From a checkpoint of a small transformer trained on Wikipedia.
Architecture: RMSNorm before and after each block, rotary positions, no biases in attention or MLP, tied embeddings, capped logits.
MLP neurons of a small language model. Each row is named by its layer, matrix (gate and up: input weights; down: output weights) and neuron, and shows model dimensions 112-175. Each number is 128 + 32 x the weight over its row's rms, rounded and kept within 0 to 255. A neuron's up and down rows have the sign that makes its largest values positive.
Before each neuron's rows is what it responds to, as a language model described it from the Wikipedia text at the highest values.

Responds to: Domain and topic words
L4.gate255 [108 173 144 149 108 177 110 116 176 181 103 132  97 156 142  98  60 107 149 137 164 103 125 163 141 138  44 196 134 111 160 109 140 147 152 123 105 121  86  84 146 114 103 148 147 127 112 122  81 133 181 124 104 139 112 195 128 155 132 145 158 169  95 133]
L4.up255 [103 118 139 146 105  95  80 112 183 118 137 127 138  95 141 178 132 104 132  92  83 156  53  93 133 142 100 126 109 133 150  97  62  74 153 124 130 150 135 150 145 158 154 148 171 174 137 112 103 100 109 128  97 151 126  98 150  85 159 130 136 160 133 153]
L4.down255 [125 130  98  93  83 180 174 137 146 107 125  87 107 131 150 115  91 188 187 139 159  94 132 140 161 174 127 116 145 130 115 189 132 164 107  71 202 119 156  90 185 159 135  78 146 109  50 170 167 104 128  57 182 128 120 145 129 194  81 170 127 149  88 137]

Responds to: Domain-category modifier words
L3.gate109 [112 107 166 138 146 161 136 122 169 194 135 123 127 129 167 139 117  91  67 119 173 111 117 105 113  92 158 132 157  82 170 103 180 145 135 116 120  93 139 116 111  99 113 130 124 132 146  97 138 152 123 156 173  73 138 173 141 184 118 113 131  94  74 129]
L3.up109 [ 78 170 115 142 123 138 111 121 116  85 126 140 144 167 124  79  93  92 129 130 119 157  99 124 103 141  56 109 142 145 113 199 166 147 152 105 115 133 163 106  74  74 101 161 158 105  82 118 111 108 115 127  54 113  90 138 200 140 120 114 117 113 173 121]
L3.down109 [144  79 155 105 178 121 109 126 140 147 162 107  94 136 130 192 117 136 137  82 125 161 163 108 167 125 187 148 107 129 104  97  98 120 124 161 167  93  47 125 189 134 172 151 119 189 121 105 128 170 170 139 155 103 130  70  97 170 179 104 108 138 126 130]

Responds to: Proper-name final pieces
L3.gate1309 [140 153 185 168 118 163 149 132 109 112 108 125  19 149 114  91 150 131 129 202 194 114 130 126  85  88 110 111 161 166 110 133 143 108 133 146 144 195 104 142  95 104 171 140 162 147 177 165 106 173 129 131  83 158  89 167  93 153 130  86 118 147 123  84]
L3.up1309 [128 219 204 126 118 117 134  81  95 135 146 132  16 178  89 141 162 129 119 177 160 154 166 140  86 119  77 142 158 195 145 114 117  98 172  87 135 183  79 113  52 126 191 137 158 166 190 168 111 107 118 157 115 135 100 170 109 181 172 118 143 143  85 125]
L3.down1309 [ 97  60  96  73 101 109 124 113  98 150 103 141 210  79 136 186  69 148 166  95  57 115 153 141 175 147 131 147  99  92 149 147 135 219 117 115 102  67 167  64 140  89 102  98  91 159 123 116 147 127 144 100  43 107 146  80 161  90 140 120 108 172  97 186]

Responds to: Japanese given-name endings
L5.gate465 [163 126 182 139 159 140 150 110 105 131 169 148 139 180 142 150 131 131 107 187 140 101 154 159 118  79 134 131  65 120 124 119 143 146 130  70 118 185 114 111  91 127 102 102 136 144  63 136 109 122 147 157 102 132 123 148 193 116 124 145 156 119  52 164]
L5.up465 [ 88 124 146  66 113 148 166 155 132 153  85  93 144 158 131 104  59 162 119 214  91  89 160 129 151 135 179 165  64 140 121 123  83 133 104 100  93 136 157  94 155 113 137 142  60  76 103  94 160 138  93 108 134 117 105  90 125 127 102 109 151 218 163 189]
L5.down465 [ 82 124 180 142 138 157 208 151 117 149 104 151 124 124 131 112 156 121  96 113 105 120  87 134 118 116 156 181  74  95 126 103 194 139 182  93 168 206 148  92  76 123 142  87 182 129  85 146 144 120  82 184 183 151 115  75 141 197  82 115 152 107  86 103]

Responds to: Coordinate separator character
L4.gate1416 [127 107  85 149 106 103 140 115 161 131  96 115 116 132 103 101 105 117 100  58  44 145  82 144 101 194 164 111 140 127 177 120 173 138 189 128  87 117  81 115 107 132 115  70 102 133 142 145 147 118 147  92 125  98 140 123  98 137 161 101 199 130 179 130]
L4.up1416 [ 98 122 149 125  77 116 150 143 110 146 124 146  93 117 105  99 118 135 120 128 120 113 104  90 158 120 104 145 173 151 111 128 142 123 133 131 139 148 129 157 114 124  98  94  98  98  65 177 116 152  97 159 148  52 125 165 131 165 174 139 149 108 122 144]
L4.down1416 [134 159 118 129 127 118 144 105 158 135 166 108 195 105 119 180 167  57 100 159 108 133 160  89 147 109  90 150 122 130 125 152  72 117  96  81  72 106 204 135 150 123 151 129  80 181  93 109 105 145 159 126 105 163 121  89 131 131 147 144  93 138 125 126]

Responds to: Prenominal modifier slot
L5.gate856 [119 146 145 167 142 110 212 129 141 142 129 142 169 111  76 129  90 163 136  93 137 119 160 148 186 157 132 141 138 134 135 151 100 206 198 156 124 125 177 141 145 145 164  92 146  90 160 133 155 125 153 106 166 201 135  56 146 164 166 172 130 143 146 148]
L5.up856 [104 150 129  45 108  93 105 148 130 129 151 154  79 110 117 138 132 150 103 115 131 164 166 122 121 156 110 135 138 105  82 143 173 207 115 144 134 116 115 204 145 106 124 144 184 176 103 121  96 156 144  58 144 146 117  98  84 141  80 112 128 176 162 143]
L5.down856 [176  94 109 114 155 160 134 118 137 132 114 124 169 198 167 158 107 120 197 126 152 153  98  89 151  80 100  67 169 127 106 102  90 144 184  96 175 162 114  87 162 147  82 110 174  96 115 172 131 146 125 121 147 123 110 127 130 119 135 111  99 123  79 105]

Responds to: Substance and industry nouns
L5.gate1069 [124 154 151 164 198 119 204 106 162 159 164 152 128 176 161  99 116 106 126 165 173  87 108 149 126 165 188 109  78 153 152 147 101 120 142 100 152 161 133 116 150 135 163  81 108 150  30 153 145 165 127  90 152 106  99 153 132 155 134 146 109  83  64  75]
L5.up1069 [ 93  91 131 119 165 133 124 169 178 158 173 131 146 170 155 118 100 117 108 181 172 178  94 119 184  93 169  97 112 131 138 123  98 166 189  75 114 128 213 103 100 159  95 120 108 104 128  57 117 144 144 123 113 139 102 100 165 119 127  94 100 133  62 136]
L5.down1069 [ 95  93  93 155 111 112 117 162 161 101 107  68 141 196 199  92 147  61 121 195  85  91 147 151 196 149 114  96 139 119  83  82  72 186  64 144 156 124 128 119 114 163 136 155 169 154 121 141 163  94 129 129 164 146 167 106  99  88 151  91 102 130 143  90]

Responds to: Infobox and table field labels
L4.gate280 [104 156 141 134 119 187 168 157 151 168  86  94 155 127 110 138 172 138  99 107 151 180 157 169 149 116 168 168 134 171  69 138 117 164  73 102 139 130 101 105 138  83 146 144 125 162 129  96 101 172 116 121 165  99 110 167 115 206 163  29 142 104 158  97]
L4.up280 [ 89 172 199 135 118 165 144  81 106  94  88 137 136  96 105  89 110 156  98 152 172 150 170 132 153 149 168 105 119 176  82 162 102 125 139 121 149 143  92 115  92 101 114 165 111 114 155 163 128 149 155 109 144 129  60 121  91 166 159  93 148 133 175  98]
L4.down280 [103 141 170 154 103 156 173  92  89 112 128 127 145  93 113 155 151 169  77 142  89 100 140 157  93 138 130 125 100 126  95 124 120 124 227 156 122 108 118 142 200  99 180 112  99 154  92 121  91 103 131  94  71 136 172  97 148 116 114 110 122 147 124  87]

Responds to: Surname after first name
L4.gate388 [131 185  98 123 172  98 137  95 131 181  88 133  90 169 155 165 108 110 168 116 137 138 115 106 104 199 127 110 147 112 109 151 148 115 132 145 166 128 167 158  91 129 127 120 145  78 135 141  70 130 153 120 118  89 102 125  86 149  80  99 138 155 124  63]
L4.up388 [ 90  92 136 105 155 178 154 158 138 183  84 119 157 122 190 116 164 130  64 149 106 109 159 179 116 112 118  93 153 145  96 147 143  66 146 174 156 100 112 100 195 100 139 146 105 158 155  76 129 110 132  74 137 131 162  98 120 122 148 127 158 119 155 128]
L4.down388 [111 162  99 141 109 101 147 150 124  72 138 138 122 104 163 120  76 145 180  83  56 180 127  74 213 171 129 122 123 148 159 110 120 149 173 103  98 153 105 165 164 148 137 168 136 179 110 110  94  84 131 126 118 121 128 102 136 130  89  82  81 128 124 111]

Responds to: Token after a surname
L5.gate1163 [169 109 115 161 128 142 131 106  59 137 106 102 158 111 117 130 119  99 188 145  90  93 117  29  46  85 119 107 136 129  89 112 127  62  69  83 132  44 159  96 156 141 141 135 149 158 141 160  84 110 173 145 136 107 224 141  92  99 118  93 143 108 112 123]
L5.up1163 [163 152 120 206  66 139 125 106  81 189 131 146 180 141 116 112 163 111 140 135 186 124 170 104 104 135 141 145 146  84 132 182 129 129 121 112 120 151 125 126 122 144 136 181 139 116 144 205  87  71 167 145 127 115 208 145  97 130  91 119  97 127 113 124]
L5.down1163 [ 86  74 140 128  66 122 190 121 141 145 139  86 189 121 109 144  98 129 183  95 132 125  90 175 159 171 104 133 142 174  89 148 146 120 130 132 183 176 162 147 117 132 120 129 135 163 109  82 203  95  93 111 177 130 144 142 123 139 155 148 129  80 126 196]

Responds to: Range separator after first number
L5.gate21 [153 131 105 132  73 117 168  73 154  92 129 133 152  95 147 131 122 131 114 187 130 114 137 163 129 167 144 151 186 136 111  53  93 120  88  94 151 152 116 103 170 119 120 109 148 108 156 103 150 136  97 171 182 134 132 152 142 127  97  86  97 165  65  84]
L5.up21 [150 145 110 176  71 157 176 114 151 138  90 141 144 112 128  97 100 164 136 143  79 157 136 152 140 173 109 186 135 109 150 157 154 140 119 113 132 135 120 143 174  59 102  74 124 104 182 129 144  84 134  83 134 136 164 177 118  84 194 130 172 219 139 120]
L5.down21 [109 107 137 103 140  89 126 135 102 128 151  48 133  93 142 140 125 131 115 145 154 128 134 137 150 141 122 116  99 168 113  79  91 150 115 186 148 104 118 255 112 139 128  98 107 139 135 175 157  94  89 133 150 150  95 105 161 125 173 144 146 162 127 152]

Responds to: Second word of names
L5.gate67 [ 91 103 173 112 161 127 126 155 140 127 139 134 157 156 134 124 136 162 172  90  88 119 115 131 158 100 149 110 136 124  72 138 140 130 167 112 141 153 129 128 106 118 176 125 160 168 103 124  63 147 123 182 113 109  68 128 141 156 111  36 127 124 111 115]
L5.up67 [ 91 114 148  82 170 109 171 135 161 128 137 130  72 134 139 106 143 165 158 142  90  95  86  68 130 143 104 163 155 136 121 155 161 168 154 114 142 117 110 111 115 114 170 153 148 191  73 111  76 161 153 193 125 129 109 127 106 127  95  64 103 144 137 106]
L5.down67 [129 143 164 146 137  97 113 103  97 122 108 103  99 121 120 145 106 190 105 127 146 160 108  77 153 144 168 151 146 109 176  82 104 187 141 151 109 113 112 133 103 164 144 195  92 127 160 158 149 135 158  97  39 135 150 102 157 166 135  89 117 151 149  95]

Responds to: Token after surnames
L4.gate497 [125 138 178  85 111 158 208 145 163 130  98 137  91 144  75  92 116 160 178 138  93 136 108 122 165  95 148 125 111 146  80 139  52  98  78 111 118 154 173 190 162  94 119 134 153  92 114 102 170 149 126 162 132 126 147  95 180  94 187 143 120 194 148 173]
L4.up497 [113 120 136  86  89 121 149 146 190 166  69 152  68 168  96 121 105 140 123 119 100 143 182 103 175 148  88 124  85 159 119  74  62  74  92  99 177 118 152 160 148  82 119 163 138 122 115 127 157 106 142 145 115 136 193 104 149 107  66 154 136 190 151 156]
L4.down497 [146  80 110 163  67 108  59 129  75 158 125 132 161 149 115 117 105 141 178  80 138 130 153 115 163 191  67 107 170 141 122  93 109 131 150 112 158 118 131 115 129 140 107 119 122 137 127 182 121  25 165  69 151 116 198 141  94 164  91 137  73  99  81 172]

Responds to: Second part of names
L3.gate668 [129 152  90 125 167 104 114 201  97  77 147 149 104 186 103 121 114 123 109 142 160 135 159 125 116 138 114 109 116 147 155 164 148 113  69 133 121 150  98 132  94 104 132 159  92  99 155 172 119 147  94 168 180 116  91 132 161 118 154 170 140 143 176 186]
L3.up668 [107 151 155  93  40  98 107 198 130 114 126 120 178 157 140 111  93 131  91 155 109 119 169 115 180 154 121 178 151 115 112 136 140  72 135 105 176 148 141 158  71 130 135  55 132 103 142 131 147 133 135 123  58 155 148 158 127  99 160 151 116 129 161 103]
L3.down668 [142 163  45 163 195 163 129  85 119 144 124 148  97  88 142 125 154 164 114 121 120 139 119 111  84  72 143  90 127 117 131 116 109 120 151 148  67 107 138  90 142 121 145 155 129 144  70  88  80 112 149 122 161 165 127 110 155 121 102 122 164 131 103 148]

Responds to: Structured-text cell endings
L3.gate1451 [156 173 133 164 141  95 109 144 151 112  80 157 120 153 147 126 153 141 173 160 151 123  94 117 127 133 135 106 130 125 154 128 138 127 136  97 120  67 112 234 122  80  81 122 131 111 144  65 172  93 128 108 170 128 101 153 167 133 149 146 103 109 169 149]
L3.up1451 [109 160 117  84 161 108 134 130 132 118 113  96 145  89 141 138  94 132 112 118 154 183 162 125 129 157  97 113 157 126 150 109 145 142 141  84 199 103 135 123 201 105 146 142 179 145  98 152 138 107 184 141 158 167 140 119 194 155 104 126 157 120 155 148]
L3.down1451 [132 112 138 147 144 126 142 145 125 170 119 139 146 128 177  81 149 156 112 167 157 110 133 115 139 107 115 111 107 105 109 126 124  87 114 140  60 123 108 208  88 174 100 146  96  78 132 129 104 136 119 164 194 107  94 124  70  79 206 166 122  86  85 122]

Responds to: Surname comma in references
L3.gate1146 [106 157 188 100  56 177 172 107 133 152 133 157  61 165  95  85 157  91 155  67  99 141  69 129  97  65 145 111 135 143 171 123 163  85 139 105 169 118 133 174 141 118 178 140 117 114 170 128 116 100 119  83 135  86 126 109 128  97 145 189 106 210 125 168]
L3.up1146 [102 126  76 115 123 143 122 118  96 178 137  91 205 144 159 101 117 125 118 116 113 147 142 143  99 150 157 151 141 137  86 134 134 129 122 136 140 197 145 170 151 141 193 150 112 113 159 125 186 108 111 126 165 129 126 154 101  96 179 128 128 177 186 177]
L3.down1146 [140 110 169 145 132 120 142 134 122 107  92 167 113 158  91  92 189 127 149  98  64 145  92  68 113 101 156  99  74 135 146 114  93 108 115 135 119 120 173 216 103  55 104 131 117  96 112 105 132  87 161 127 104 107 149  58 108 131  69 192 108 161 131 171]

Responds to: Possessive after institutions
L4.gate982 [175 146 123 158 113 136 144 137 166  68 112 138 106 121  94 145 105 141 162  80 122  96 100 146 166 108 163 119 136  94 153 118 129 113  87 123 100  99 187  61 146 128 204  83 155 152 128 143 199 148 198 127  85  86 195  98 109  98 161  89 185 104 117  98]
L4.up982 [ 89  71 163 134 147  87 116 164 127 115 110 157 108 138 113 140  87 133 117 137 102 106 114 135 145 128 153 119 158 122  88 127 115 137 113 125 123  75 114 137 219 100 172  96 141 178 102 183 200 154 203 149  94  48 172  94 152 114 122 195 126 125  75 128]
L4.down982 [160 142 212  90  83 152 103 102 124 130 183 106 178  56 170 167 193 148 126 172 128 111 120 137  92 129 176 165  81 121 136 129 142  80 105 102 139 121 125 130 124 168 140 139 172  84 160  88 111 157  70 128  59 151 101  66 115 144  95 107 118 120 166 122]

Responds to: Determiner slot before noun
L3.gate571 [148  94 173 158 126 113 124 157 125 115 146 137  49 147 116 143 118 150 161 164  56 178 128 182 112 156 103 179 125 117 152 147 174 163 130 160 139 187 109 113 168 149  82 174  79 152 153  96 138  72 115 151 101 160  58 104  89 131 129 113 152 111 184 109]
L3.up571 [ 78  79 178 107 112  93 184 136 164  59 158 104  86 103 162  99 149 137 148 201 126 123 170 125 151 141 130 125 121 131 125 139 138 136 126 149 107 143 106 149 151 141  59 198 133 147 104 110 114 112 135 141 139  97 144 125 137 165 164 151 113 145 128 162]
L3.down571 [186 102 143 127  77 150 107 182 125 159 108 147  98 169 179 130 105 145 164 112 119 152  85 169 121 143 100 109 168 101  87  76 132 117 135 104 131 146 109 141 190 144 151 123 168 127 168 142 132 165 140  90 148 156 175 108 131  87 123 133 141 142 152  83]